From a checkpoint of a small transformer trained on Wikipedia.
Training: a variant of Muon for these matrices, 653M tokens, 10739 steps.
MLP neurons of a small language model. Each row is named by its layer, matrix (up: input weights) and neuron, and shows model dimensions 80-271. Each number is 500 + 40 x the weight over its row's rms, rounded and kept within 0 to 999. Numbers have three digits each.
After each neuron's rows, "fires on" lists the tokens most often at its 100 highest values on Wikipedia text that the model never trained on.

L3.up939:424422555497506523527508536566533525475496521460511483487539434528490504468540563547472461544527482479425584433525516461525495567411516541451522510507494449499589474511477526487537501490523478426500434557474563600420516551520466500455455496453535516460471493514563463495486538500478484516512492495510539536471447482468510497450518556487512596409505482489446456527487539509564491507500461548531486543491483474455546493485465570545505477527507559447565477489533482499454519445502508559539510528524572528507533505490453472552446460463482459570488553517464508538469520459538532518
fires on: "-", "N", " |", "f", "ss", "S"

L2.up451:561463509529519504431547492498527498544507440560449538493565550530475462543494522515525395550509478519525494415508545497529545489530447504501496519499512486541446511507548443501505514522476567465515497455478410532514552493534486486523506553574545514446516483488501458491477466573570476537522464446486506459515518522506502555481544500400384499517533509471609497558525500529541425455521402561552529494474517501483556488470533524554474500532452510543460515444610547481514456463523453444526468534432530460436528526472485536517487529497486544571505479485464505534503503564483450479
fires on: " |", "st", "g", "=", "ies"

L2.up487:559499517521604536517502541455436524526487562469524495517498499517549568514504530493536533528532517481527526512556533500493523547518574513524464573498545561479495491485451510546460491444542478469425366449573417491512528593536474461496526477429453492470386557527489475530549531525382517544512463522491505527432475488515455487504461457447486559449552527504539485450505517471490489463522499570477531491496523606553500496468475504450468494444532588506435423471506489496528456516479460482569478449486577532504483457529394493563473517575470531447458562557505473522481458492414528473
fires on: "ers", "s", "ies", "as", "ard", "ters"

L2.up945:507452508517521502444509473517449452484515515507442536505546455507563453498517492513500520507473544472480518468502577436472530457443530520421541471462475449494523569511502499483490492506548498517511529532595513499488548528567516508470568502435526423424400510509535458579551597547490523448497497492472520498446521513476583485514470522506516458435472455486481558511482525471446502440565498516419494498493589486501457557512514497465507477510601516565496498456519397546481526523471396555549492556468482488472479601497513446544434431546531433439501558503472568505493515502515536473
fires on: " /", " and", " of", "/", "y", "un"

L3.up463:504487519557524477478482552544494518489594528477532523463523542501528548484535437482539487432498447491524594465455574449469483485512527523494506522493452499528527557442489480482480480523525518512507426558476461527546491465508545500462549469412430536478496524537481483478524537574486548633459530475582485588480543536573450480536490531512492486485501526460499506488541447419520448430461499494544510489521596529506451523462440470478454450556539508480494438516448511520461495516455490500536550558443474499461518458511590527513441522487506477471494510465437515443504532423522475558
fires on: "ers", "s", "ies", "ents", "ors", "-"

L3.up1209:531504505544481493431573526490492522549539489528531447499444514522539497540415463473460522562535537533539514490455454468497513512539444495515444507443530566522529528437441474497494417461490378526449573497421474449495470564483553564432435513485426495520527509461531460529515473483560463467484475518507454502524504471534571517459521563509386423507549419446557554524486507467502503506462494528414469532523510545547539516516565467506577444512551466494497505502464515539507493559407464453490509526469479493581462433531507465469479530467552491456527512504533475488430466429489550493
fires on: "g", "ig", "h", "ic", "u"

L2.up310:514459500540504467465565526582519511414525507462452520562555457519453499446480489537489554526460511490524511464479496444496493464479492507550483466483450503574527537490479525549487461530489562499507546520503464530538469447469454497558444515529496390481526535462459497439485440547591543465528455478480528571531484474466496430463531493505471499426516527429493545541512478401510468450518520506508448479487482497499538444532513576470475476483523523530565505560457412525462496504546583532500591484448495490574461592470493501466526494453530526469519408590572572486421493464509527579
fires on: "in", "5", "osed", "com", "al", "re"

L3.up736:506485525504505440556526429464543515463471483531468533424430482585545516530550503577509475460553465485448534445534506495558544462529505444522513549476426463451625466470511568516459440505564501540464498534524513459529584476479449528571535421449552440482496458490448458505477496497435497497521462543559528523472504441510535459474482447511405518565529558528491428485467510470458459506511497489521515539483468453473478490574535550556416468492529497477451600463478472421484526551513484575549580491507519477551487556407584529556473524507528452519521513542543484463450519513478461529
fires on: "0", "ount", "her", "z", "3", "orn"

L2.up54:500561501500505479479474464481482523545461465460497477458498442574445488506513541506495401492469502492485490540442553489449488453493502565438536508532530507483447528515507500545496531468527518541512520553479497436456469546489445459492477470549491501505578510465508532509543481545554575512629534442525513438463470493487556489510439488501458523565507494546512525526504515426518444538482545505591542493450466469426475500503423491490473477509527556506557505416463529541474483512475478484528503470440510434487487494477449510497551530434499447537531476449456481475508432546561464516
fires on: "on", "he", "4", " place", "6", "2"

L2.up72:538484467566466495454515489466514527496452515484527457470518557499512491495508477499523487521458504490510496432449492479480463483466536471487549480452512506428500537476453497428451563415426510494502484439514508515545486508566516557468467500538526459546503448593480553463526463422473495448541486496494552558537473542495577488515522531491569545447561473522491468500515514506515426483558457495434467518442465562534448518459578500502483479491451476516450511451485604528539510514451479492491425501453437520491477546489527534519523460478531530539474473466516462511515473490481449627
fires on: "o", "u", "ou", "ed", "ip", "ies"

L3.up659:440494473417471525510505506551555501520529489534554564509448473544540517454530503488457525476503546501459469445536444562386541500491452514505474443553549567476515474496534526499519479495405442436578494519567588456523524542561469451538462460499485512568467487448517495488512454512459466534454490487549521581536535510465508469494501443437508545534463530598473502476521536507538490531522512538418556561473477439478566483485514494488450523506447472507515490474545407536531492463572532494486543514496509459481534496537469465458604509521514462480496463460464487446527507509470454453
fires on: "b", "ent", " of", "ack", "w", "\n"

L3.up1023:490558501567454462513500503534604477577486509516551502505531469453496439459514465579473537485535479466547543500548518417465535523499498550502505405501484557486548516564503541506418480512538521520393495492487486535553428414507462442414474495546458521551539438443553525473540518538466498494502442574522482496526495386500488468567474529444435549466482516477497465567440436500542418442501476454536503500456512535521490458482566525538431520428513491552509509483471553514528480495487455532516514538528502519491434526459451484443459400510518488492554496440535534454462537469521486500
fires on: " of", "n", "al", "re", "el", "s"

L3.up1172:567473500461502456447505499469496525444541550472554456480487535467510525472550546557482512507545548599430453506542493513490447501422548553457462414532443471567512468460461503489625467501418517519492508469456541524530531447479459505501500517510453478498442472450451501525461478466471566537541463482594502458482435469516474469571480488514418443473417572589616491518517476476491548566494460528539508504493435483501489442528523514469521504459555501508490504566462507533464442540518494522484437446497497446529488490461505493512516446459493439479458489479512504501533475480539510527
fires on: "r", "oc", " dr", "os", "at", "it"

L3.up1096:442536531506472501514483528479497567482484562452515532525476573500447553421522447424502476512438467564485514479504501474462456511551471568490520443520534499453534479558485509438501467491573585528481460491401475544455476447527513513426461528503507467508487481457442537469524544511507573562531550474483501535487530526485440498527424533453485447441473502537458437504505497540396531491415473498469503586476445509486450547521467490516486522477557553433601494539465521465528492496484442428542483499499500543480430463442456503508442569457509500498515515483458432480542540500467464431
fires on: "el", " to", "s", "n", "×", "ly"

L2.up1270:429454564539570471526470562535529474539548487510461472556570428535499481456487514440457453496550426406544466520495445473493501529405421535506518473536535481506509453516487504483514495513505560533440538466484470493467478574572423496473503475495499508465461480495513552510483501525615446443477578566521511554517452508515503511438461555472510510506509425429541498532443478505536549423499527546503517455507471532475463560541542526523520472570463503456563536477518450621501455532496511468519445453575412478519537546455446505506469497486516548504521393463467442523433479484471544498
fires on: "0", "ly", "it", "mit", " stat", "at"

L2.up251:440507544509529583523510517559524427432482470443479443504558516465567483526532455519501463489574545472428530509423504426480562432579501475495519533489547581507539487492512493502494485530478532482485474502542510482518480489337491431509525515477516465473481569486519533421485530439464477543553449529511544480464459444575564471494485529457497487559546452525499517570529519521539480540487497547545516471408514494498485498481567485535389482517561470500543559500509493467560522468444490500456512539522439469550556474537401482501522524531514515551511508538511519545506443475429546467
fires on: " of", "op", "ury", "stem", "s"

L3.up598:568481542555414443528555528548520510499516466455527495458532532472461505516480555437540486497436523460476443438525462455518476502495511530466359534538580531525520460491501553488511428442516428525538515512478520528557486531486499558516546476536516451505519454503472471537500531488442483490526430466497415518525439516521517515544475561460453568506444584503509419469533559479447516630470519539519524529585467555484521485495491502449442458468532400458496481452553463491482603495519494470437466434528510461522452488513503502529480483482500552440509553521535455448468542547468452442
fires on: "\n", "ir", "ul", "er", "om"

L3.up1188:517578484508506560443509537471525514456514467484483434476521540481512417449421482520510519538501459543467500470533549527473544549499527535509527411546516546591507490423538474518501502513437523514499501511496543460546551490593461478523526507551511459487505499470445442491484499496533534483540472455507545503445527491507498512561472443472478478466469473486458427413477477466470492436470530544508503471473555472494497461451501570455440524424542492534522454559484457468485491492569495517470546529534553549518415571486505557543536437449485539467496473618557511418483450454498470453
fires on: "ar", "re", "in", "0", "ens", "fic"

L3.up369:545481457545451525476494508540455495524503493454416461524496561531512539540496497531526393503505454407506566471517520487503471559523495530556460392540479513575508604499496456538419436471532492441486420483473496513476462509511480448483482509507434474482486509437489511481498478383535499482427506500549490552501509439462503401538556504581532544478538488585456441555559460451513558457555538486440577508504518564510579499456555505453533509518462533483451536506519564533483490524545536519494475589512514469511548511473491496498512556447489492454531502494517495497447448441553518514
fires on: " |", "et", "am", " is", "ill", "ad"

L2.up1163:473426502527458529509491481497476559502499464568523470509453463481499502463489525491514495517476532485537463551493434471521526457493487441558467511507385468501468473498507460441586463511503550467498460554443513499461500490498435540542465448508511525517541455515515444541507509440503510467553457557481515450511407469532452461534526388535457487465505529484475513500530430478479497508513504518519473411534493573583584469462518576484571426510562465546436514531454564500423516485532443505492490511490518429507501510528548509519488572493447469541530481512469542509461502506445475551
fires on: "on", "ist", "our", "ven", "ph", "min"

L3.up811:550505507458472474446508461588427430508502514485448552502533529452516529527532426498558508491567523480430513504472463445503505540550541489454543479452504488536485511549515490519434503511440499506437451523455449474467477454518484485456461509502498500561506490487447537517475471488605441475525455452467458495479509510424433501480477519516538440473479543484488387536516446488590444411553538372507481460498464513556453434541494509503464477515442525527524541547521497471460519478505458425536524529505517484479491448419541515560549505530439459502502460501565427467478426531491541511
fires on: "ed", "ro", "ad", "ub", "am", "ge"

L2.up174:531439515557508471514565522494409478505488451485525451489403506495516511501513508476431494493522485501493536474471455570534466492523454568469486459467474506484458438531558469497509506500457474491459473446499484518543473473493461539536496476470535507566489501490514483535547489494465424519422514509540416500520408424487512501480505448454481555531514513482578570512631572556549521544488465500569553501450512499551499445489446534534483488547513497462538447496512586477456520558574505487493446443512474477522540503554473545588480489529500466510550528515474492496548496519547547503
fires on: ".", " In", "her", " It", "iven"

L3.up1018:535425517465492471508524491533457559458529478527495412491418477543563492536516507509551482539509466506426471585469534566477473461547516540572456507519542549517427484548496519529513466489546491469493437482420500484495503408519471462547543508426401517476482450566508535426518613514475452521542472477453500482484500537392479490518535531462464459476476484522528502414472494549441461466563516511509458481466466534483475544470504495499432486526470481562481479511515433550575543456529468548511503539568532554503535403469529437483497442489475476504512509525575534530388527542521517464
fires on: "-", "on", "st", "et"

L3.up624:505438490559535484531483553577445504517487518387520547457441526453435491482496516430458512492540515527549492518469470505505604445532474544470533482584514550451555500484517519514517460492489479553444559482490485496520514537476455440481476451523449477528495478408476480435565466533516521564558495496451576451513495479508480558533427459470428442526461496549546537374521530445458503503492418428422530534549521502489479543427503535510425480491504453460485431471500528572530443453514588522536502546466410435547499455537494451540509451545504460502535534491508505504532439538527461499
fires on: " family", "ed", "m", "\n", "s", "ay"

L2.up1241:495476541426485534478495563446509564561510520484539486499516471458561488481492525449414474554488579522500537466505519439524526495563520419468421451496437500491478505484506509587536556558534502577559474498471543532502485475459506507424534534418363451487496518475550536454529489454512513478492541499533501460456519457513494460497523467469481466488428488478499555523483513450479510521500523490622490499468583463517570447499540498494471398474438539497527517556497545514579451456513498517511442513477534566475486505489520535533488432531514512500459523569527523506552439464483542519
fires on: "\"", "\")"

L2.up1068:593534485491582538511514615524463536448488453471503512518546526474542543512591479414531500441584420543546524490541459465497547550459530434524497454473459488467558469526503486460514563456543451451477549445490485555492429509499446516463519548498495520446528468526581426497419502435529508534454426433511445507495478522527439495462535486467478482421521513492441425482503473510527552466541434557488532518496449504594499507532546485561480526517551466514499503548500504465520503494495560545576477591446513534477475477443479530405465458482529503530578510476530439466507486408536522455
fires on: "ped", "el", "n", "y", "in", "ss"

L2.up981:513502505512484501464499493579529515511440482547493484488492531488469524496483509503499541514504478500529570574469479455457515504535464479517479471517481462576559557505467455502469399425509517429483589512455618483548542517472514525461473468539465469555520500513451417513519482590568530488473443463536471536488511410546474552571484531501441506485506548504469493500530505511482569535501473521510442442468487420491473527541582609484497500461536516473420482447520549494485501468476446476595541579500468553407467562417517477477479573452494512549509539460532504455397509388505453505
fires on: "ic", "u", "al", "s"

L2.up646:508512533500510466595508483440472464577531501482584517481505499479391526555486563504539473536543512541560565405536511518512538494474520459472456481463443551564506493482556426519475502466482542511475407496541412512457466450482449456480483601440522547532487509494474484476491483491516501526461578508474533524448502484573516580511424469417541450499535482485538540560532551413452539505440499558528503561529562538557537457523493495495504459482457492466479547500478548548503506477438499549498470527510467523503481564483538449565451505546540491419482593469574535489496495497460521520
fires on: "'", "==", "ore", "a", "ying", "\""

L2.up833:500538427488473475421520427448528548545504459540429514433517529506509535522494417552437473504496506532471457472517381514520453539505531512498521474479477527586592514482446506461447418546495565538454450532534480497494469554476515513427488477535475572444494508508542440510531462521504458442464444516516447493470496454527502494500469472515516478487555585521545513479416505498525483484419505533435508515500494489538442472483515431527575470540437531473570510514513487473485508513449489532508546463515514454550446550580488424557534520512473560548511446527505553477477412480424505541
fires on: "ing", "ro", "ow", "od", "ot"

L3.up992:446481452583479463484608531455508493547482549533522461538454502451513486484494505478582491524578521445482495470500493495457530418456491490456493505484562539518592468492518522497477506457495500544422435515518464511517474548461506523492418549503520485576409540496508552582548474478489514539434486517524352508497515521508512527468441470570540509491505484456556444505476485472494464455520515443502429514573526506469501530545482501468549451520481505401493466455433481527411461498493513527563552478506457446473532457538533538470422488508488505448517497431467457549523536514587475490
fires on: "-", "h", "ed", "em", "s", "aid"

L3.up761:505536556514480458525476531486503502507493487415505498519521489471435539519505499526517459512391555492525516509499488541530523438515459510465414509544500429485533445465449435464534508548498463541460488513513451546524539470543475507480489479463540520505531476500449513446509496464513513508466437460494544451544558484481564551491426554448468556436484502515491508439465533519535564493547429496497432530520519440495494557505569519497511459496472523471479545424508491485583464497497500471467483501450405390549503490620445457511580452353446567534446573447453459393531471505523520493
fires on: "\n", "l", "ro", "x", "v", "ed"

L3.up692:504507478543467548424557505554549495450546541523538499471513555553497480481518478453488556522585414483553516518502503412476455439435590481477477454520446539454558480516587478511497470527544489572512495515428600465440451586567417491476505501395492519507481537509451469519472489471505492556528453466439475520546504564482471443498502547441488496553508482517534459428516519468494466489467523486523515526509486435509517552495491547545535449541556481471515470452540493476501450507550450549611482484509573539493557466498463525543470441501561560527552492524548522512508503513487484422
fires on: " of", "-", "el", "up", "f", "y"

L2.up23:464558475491490467530522519463489455490455450465492523513518488467574553498495446479492438547514464560485450533484505508509508551519501485524453543468492535538363558466555484505467427534563462537462479529519471455546515518469503524506563502483547435490472444535485475559563503532512425526503535530482469504470458470533414502522508492476507540473503488516638537565525553499583516526482504585470585553515516477516453500518494528540572559514433443526493503525494529424555518453503525435535466454530551477508488508465464482477537484493502482565434491500443557546582576528543488481
fires on: " For", " At", " In", " It"

L3.up1080:548532451479523576543459459533495502530458459501398460444470504491517432525493508590572532456504439524453440453435511480505388520416487498465473478447507530441455455520416513424533508507441411372426537457551420492517468510524494568467507443472531475466538487524530532464515515496527508492576489515582484508472479496500501520424444443412546475466445478496531507478541463523402493520475495457442471474468510511526536523431535492543456522463466438488483571516472498491401498494509428533493511506499537530524501458556514465462499480507444506489444481503401463487478551459448469523
fires on: "os", " meet", "/", "l", "o", "u"

L3.up799:497489495470498455502491589456474517439447485498545495432477505484474511498489452450476461496466457514541535520493531508539568521499502431485507476462461553538517463549498515439476455517495423521456455511470470488513544526539445512502542405455570446524464470497465591527524495596551553500489489509483463478413545450520496491518426526468506467499430490466549491485551531500560543410503519505500474471484478522492439479542416484498447544502481485461558437465456578539458485494508441515550467496494566558521522411533525524576558548541547468556538504492517463463591444478523427509
fires on: ":", " as", "ister", "ind", " of"

L3.up978:541479558553498539546509487478476433517584549454498535479483491512540621551479544535495532529490549569468524445463496512505466505474495481488483492528488532461457516591549506581505474509549480519546515470509489596488453445499499488474533518442465447462468560449483509451500517577507464555559505518509485508561476505490525515504616558434420453425568519447457538480492443535522560430570498487523557506524499456504508477468490496527447523523501453519486479499418579497511520455493534541505504551431417516461566535459477499452444519531459487545512469494547534429467455522466567445
fires on: "ist", ".", "D", "f", "hn", "d"

L3.up1210:527550560599503565548488483539509461439473469524492494510499465509443450519456537500391514428491464487431506501408445454533511516504469517514557512483531549449454508494536520556409483499563480517472510512420574510507445558563492483466547503529472457499483536479549550457469485553485453518479465541496468427579473514476499513439514472491494509507520481528508459455494478484519466435465475490432600473447460524588476516465570512488432473530550518541421478431496488486458477568495529552511501510500498506387529470429484491537467539511514505498517455518574497489420428446573398499
fires on: ".", "ph", "ak", "on", "ick", "d"

L3.up387:499483559518480451477551533470495540514535562562541550489539505528520540542453531521446472476449429530439523510496556455483489509499454573494496483475506535491498498460494528506595471488470579555495552477453476567572490484533466469513509557504569566520468528493454482445417449534493431438532542429472562463434487523441486557460418475475503448488504499544584519563473483541561564484462482493480433588451466548476561430491530456447464444491550452564467520432566527490495497526501471459508411510527485577501541507448433517519442591431496465521458517456508517563508537473503479485
fires on: " with", " to", "es", "der", " |"

L3.up873:400528465504446531424461492534509500481467463540522472484618374511439448529539540513505456494430544476419445491483420467575464469468533497523435503525500499544430471530468608458469509484497522532518515555533579477539488462524483594525506441548496532479516515488541461508490465463445534487482478494434404505483490507415491513512479523493463503465501463481539489451513485518468518490499497498487431504539535437477508502556504473456492547462535530509470429531497489495419512374539472463491514495508486487573496527461473472486491514444446483397551498522583388432526544506516509516
fires on: "ul", "ine", "er", "b", "ord"

L3.up854:577511431523524508421537478470496441478511492525445544521483441502543471469493536467508469511541469476499435447487432458447541534512442533500518478523594495472434488539456480464366518509461496484588553550495494499543503469468438497476488487437523548455482469466480435505504442550548476517479510530469507464546543488494502576428511542457466416486540491534529478521462453499433504460482515436505463472533377516494443476449487481507485489552544519471494495503459446545499478509472596474534466463465534499514417480510490398455520514442439508517472483477449496488543512476426475497
fires on: "th", "st", " as", "nd", "rd", " appointed"

L3.up787:501503509523429523524503527500589477581521496441451468493560493569519496492530498527482497442508410509498483479469504497520502477465475462490532537474497508501532537567484522556490436474474431465445512507477540440516490494504500541497471478467466447498475491552495483440514524483502538528502540504492482453502547435480456572525518416494458449465492525531516518536543486497507526494476466499452468462438404487532463569482444494504511400495467394506575471517471463421461477445572524513529550553458477488515530571457513461439474412473523558525462532504502481522530504491490475473
fires on: "ong", "ing", "g", "ang", "ou", "i"

L3.up184:482553485525468466523497466521460530567440463466546526455496497471494482566487575541487544497454512472523524440514477456461494527546477574506523533508471554522507495487445531437452501445528426503444499524566491550521515455478494458486473514431479500471592509498489473495514525533451487568555495511433488553537558469498461540455490550421528463496498498461493440474596506482406495455433458493474563549516492513490505460483521523464470466507470459474456529465564435537535475553455518471478474459438595562538456470461477446577480562452432550517443452547552514467502546459453540415
fires on: "th", "st", " by", "h"

L2.up276:445496479460545494522470556454492597571500499429540474532526611454512562510478438502521509550542568533435489487527501509460523478543498535431494549420571551521512558462477504531519526551528530487467505521467493489516524474476542552479500446410510427461466524506431559451567504454450435552501570502498517481402500509561497460469427486481495478446480533449531550493451557462479518526492476536504523437516481523508525439511433443497526404528486542530539513484479555482522510465443442542485476492496555458461477543539489428547483468529476515483448527417502586418497471509544550621
fires on: " of", "s", "ers", "ind"

L2.up4:490536514540562487503405557453537520547557536450511525520567524520458517493491478484472413439512525459473544422496410506494431409486459468480488525480601490486505464509464470562459404531534435542450462480424516522538486550556506479461555462433509505568467513546476478518488489527545411471473464429495533516532464516563422513470455574506484485421482494494558555546514492550482544492521520534519606500481504411437504511511488598542433509530501495493508496468516450463515522485561520453524493505485505497439533462472466545539581452492493462551512547533512470490509532476529457513
fires on: "ov", "u", "n", "L", "is", "por"

L3.up405:411493458469494493464562497464473542436454538524568487588498563485506574504460483496492508440459431490503547519559476442496442447484468518501513467505462515528498470562433500528516451433513467501436502502491518508510465522473519468540439505505532426497554499471476533532484503459526519595480496404501499523519463517461521527518467475499472440398485444601435468514462502531523523491476441489472461480530547419494477507506549543453490522478530529531529524473501515524517516510441530471534536517496585551504488520511450521510438446460437543523525528491515507533544539456428454580
fires on: "s", "D", "9"

L3.up425:416473484417519463423475574525472437512479541503569538465504436541454489500471484493498511505481479514526511401486557430455382524522542517376503516468469516501429538535461501526469478556518481510477459533410441516464395459507521592485486502558454527423532504459488532471532513511498545470466429494554514494483475492464560451470451529518559500524481407517444519604498518480562483524472476456529530485473494491480521533494490482490478480492537457486519398503455484450422561499497502450517503528497476566494572460467546495564474504482522517486545468513461519409465510472479503497
fires on: "ur", "|", " example", " a", " including", ":"

L2.up1092:463496533515518546450484485496495447571531554510519493474506491521471458495526422447525468519474576474471550468499489523466499532516542481439536547520493467566474482433536462457517558511489486506529503494506478471489505508468504529466483486524533530503501496556493489471510502552527456531518484510480492579532477485480508477523346470504485464519539465477510453518433578448529469477539498492539527477487543522471531515465451489444474577573537505471612513445460492620475512543521540427488441507486557525475516502517452511452440540569496473549484479523431510495542563449507427443
fires on: "\n", "ate", "ian", " career", "ific", "ish"

L3.up548:507471479439534518520514522527466528459504501437499437427460474492545593539570512506551546504488453416457454476520506532507466536456457503513468531488443425544495532492469503512524447448478469435554530404533562429557491419482493502501514517443507545492438448485501473394609505487458534515510468503480557483433505539494502510537491484480482531505464483473521437576497519518464379476479471511465474452511563522499477460494456479476493505535436467462552418595454486552448537469547448486471564528486419485518576450507458476495413510529447480459520506503517512491489464455490485483
fires on: " /", "on", "-", "l", "9", "ong"

L3.up1126:457531509588503470449569500470524487517571479536489476496510541511509532626523551521486427446527525512480556405495599510500502475489487542485503401540532451507455463538483513462489583509487523533487459506541519499537540493468528448494564459477563527441506444487490472516461557461507511527540470446473497465451537446554498474408466514523474536501424528447476527569516488509575477539597484520428459552526467507522547456438508442483461514517546486526526422523502478535472499487507494526482510500520491483465490573526514547543467513499499494543523517544454464596510486545481565492
fires on: " /", "z", ":", "re", "est", "ud"

L2.up812:508473421457515454511511470435520529474457478503514537505507495510559483500526516539497548516507529497456491494502457501531555513443495492437474536399478488534401443520469502459450473514551600556509534447486517468479465531446557553490486495504459517580421444512528505554496488521580436523443528551449540541444556479493553484519438501465495519500489465551430574493460520496466486462566503471483448501498505513504586395474488525547528472463418517480609545529509496557550497502481572509540523509498431427531530519471480512470437464590454459514522384527469524524518546477463523522
fires on: "ra", "on", "ri", "ance", "ries"

L3.up1160:487555494566489540555517490479471538465463419529512416453453540470493462502458494523476460419486474461528488469546508412469448449518495534486426494593460596490459519458439498536495524506520474514504510470551531519501449489461506481507453425430451493461540530499430533515514481524496536510559433606410538477452469538457548458490504478499439503441498513540481531542471484536409508545514523486484544536501507529486527495520481505484530393540503478505508528479432495541534525501499492511462507528491488526464499526540422518503544572512563473501486510477463528476488536508581446479
fires on: "er", " time", "r", "4", "on", "d"

L3.up980:499477502548521568476527480528475453494434557484493458467553501476498455489586608515520558510447531552499461446543521500562492470493464601406451527515389441567483519430517496404431520490531454515490468536528522512474484507534478441453512540463488521482504536430491450505452515437491522497525502643565454427489529496539576550545576556418488473500483449522491451479540455490429473466485479492447437565520512521546468466490431448468527436551514480498572495521549438483563581517470466512477471533470511479461446485481509534450505456588525451481454443464456442495454559519516552561
fires on: " and", "ub", "e", "enn", "un", "."

L3.up910:473483552490507497571576530476522466484499482563482506491558518449494476485573434539506472530556412521488434470529518466557558545528485488479499406505550510477541467522535524476486560551418427510382516492467437509509504543494470567485536512481492524475484503537474533521521442496540456507531572515498517433468509436550438453478428481457494453444519496475499415498536423513453448495497577390533504464508483501406505487490439440495467482524542507442511506548494526546492561472540530539534524466480544481495479514541500443515506563444524512513555459492488539501492435470527490443
fires on: "ele", "th", "rd", "a", "nd", "amil"

L2.up1029:435410474579560568449520532521542505494503500537457408508557499494449491484510580454536517520494502495610516471523478441476542480431526523571505484596565494529540471501461445508440492467465499498476551477500513505469521551556559480547476488477513476464472442458505480488577528496561446526525500535432597546559424500497504526507506467476525485470552489460557529540507527522501541434469507531493459557462464533489497523523551428443521496480504469460477470438501453471453439505529508418506449480494561418528510502547448502465505547487501501559506513428448480467525520460513514546
fires on: "0", "st", "it", "g", "n", "ire"

L3.up648:478491463587525533484486501514559469515501494472505490484529439568490432453509527469501534464504541489514542471545538511509559471539467531512479547496486508542499511530512606454496495450485429428476448532490558525531525517496515539552489503485475505497478511500545497533464439503517498478502445510494482479471507492514545535541434549454432465510471560526441498580540512478459531458520485493511450481478411501478437484479450468501527466418478445466535427474429485463487485446507430541533527575395424457397511538448499433481488468461505555474496530507469465546517465444471402446
fires on: "ang", "ong", "ing", "g", "ian", "hen"

L2.up306:458562516516470449578510488475423511558512472413432530460504530527539485449537450543500485509511511467494515542523536632563483513494459533476463510461467533426467478489556450452521447530546544465472451527512470548582496476503502440554554583466513494502384523531510525542529536441438517509469477503489533448518503355498471459545484487521506531503463564504527492425538491494521417512496517535501624521550465548462470568496462548517531456510559537643551470512543556432472533465549486495522380454520515466535483521439498468482573501562499455502499507524512558504503469468489482465
fires on: " He", "A", " In", " The", "ace", " At"

L2.up378:395511502517474501519496471429443495460544508495559471562478516517445489518454447532397515470513600514415491421489503534501511510511465609513524499514534557543486509506583471543542425549579407490545480503561509459491494508540489453472474446539487553498486501527524548501519499491518474422443423473503435460456505506479508497509504518567456563556504520519494508522462471398459509539510479480438534445552502478524475528546506471473524552501462501496502486503505499543410514517446445444433491522431551459509590499497512540529589460484548459486442398536509450463457578497506506508
fires on: "\n", ":", "at", "ent", "om"

L2.up871:512471523498515534506508454461494483552558451479533474546490468507502497469439522569435475511502576553554538470548498543432501513494481508489515488438581505477500565497532469462497470496522494468566440532511535475437482505482409468517490520557507545402479427529517442494406502505492522533496483492512550498525495474506483493470412561501570488500506507538457557515463552462511575553427455458477504493557523485503543538473491514488472560471440485519540454519448442508488496536446408476516476431472542530405414520533554480436526511493576555501456516530506542475469511429476457448
fires on: "f", "all", "el", "at", "ave", "et"

L2.up903:474461547428555440548488477528474478451497408481522560499455474508509530519529548553541613534534438509436451522495516410498503446482496524524467500557510570546588467511553485459455496543533472450492528488547462461484420440548496557507490522556484495518518501416469492557412520540467457505428483470470512478559504555521511458478541492480486523491542519561572493480452484449487533452509512437539426490487426414505478453424505551572507522448466520522494518536514449489513425501537496499513500493470490431500462533444532503487553436434530535497562505502550593460535459505537543510
fires on: " |", "ire", "ittle", "are", " ("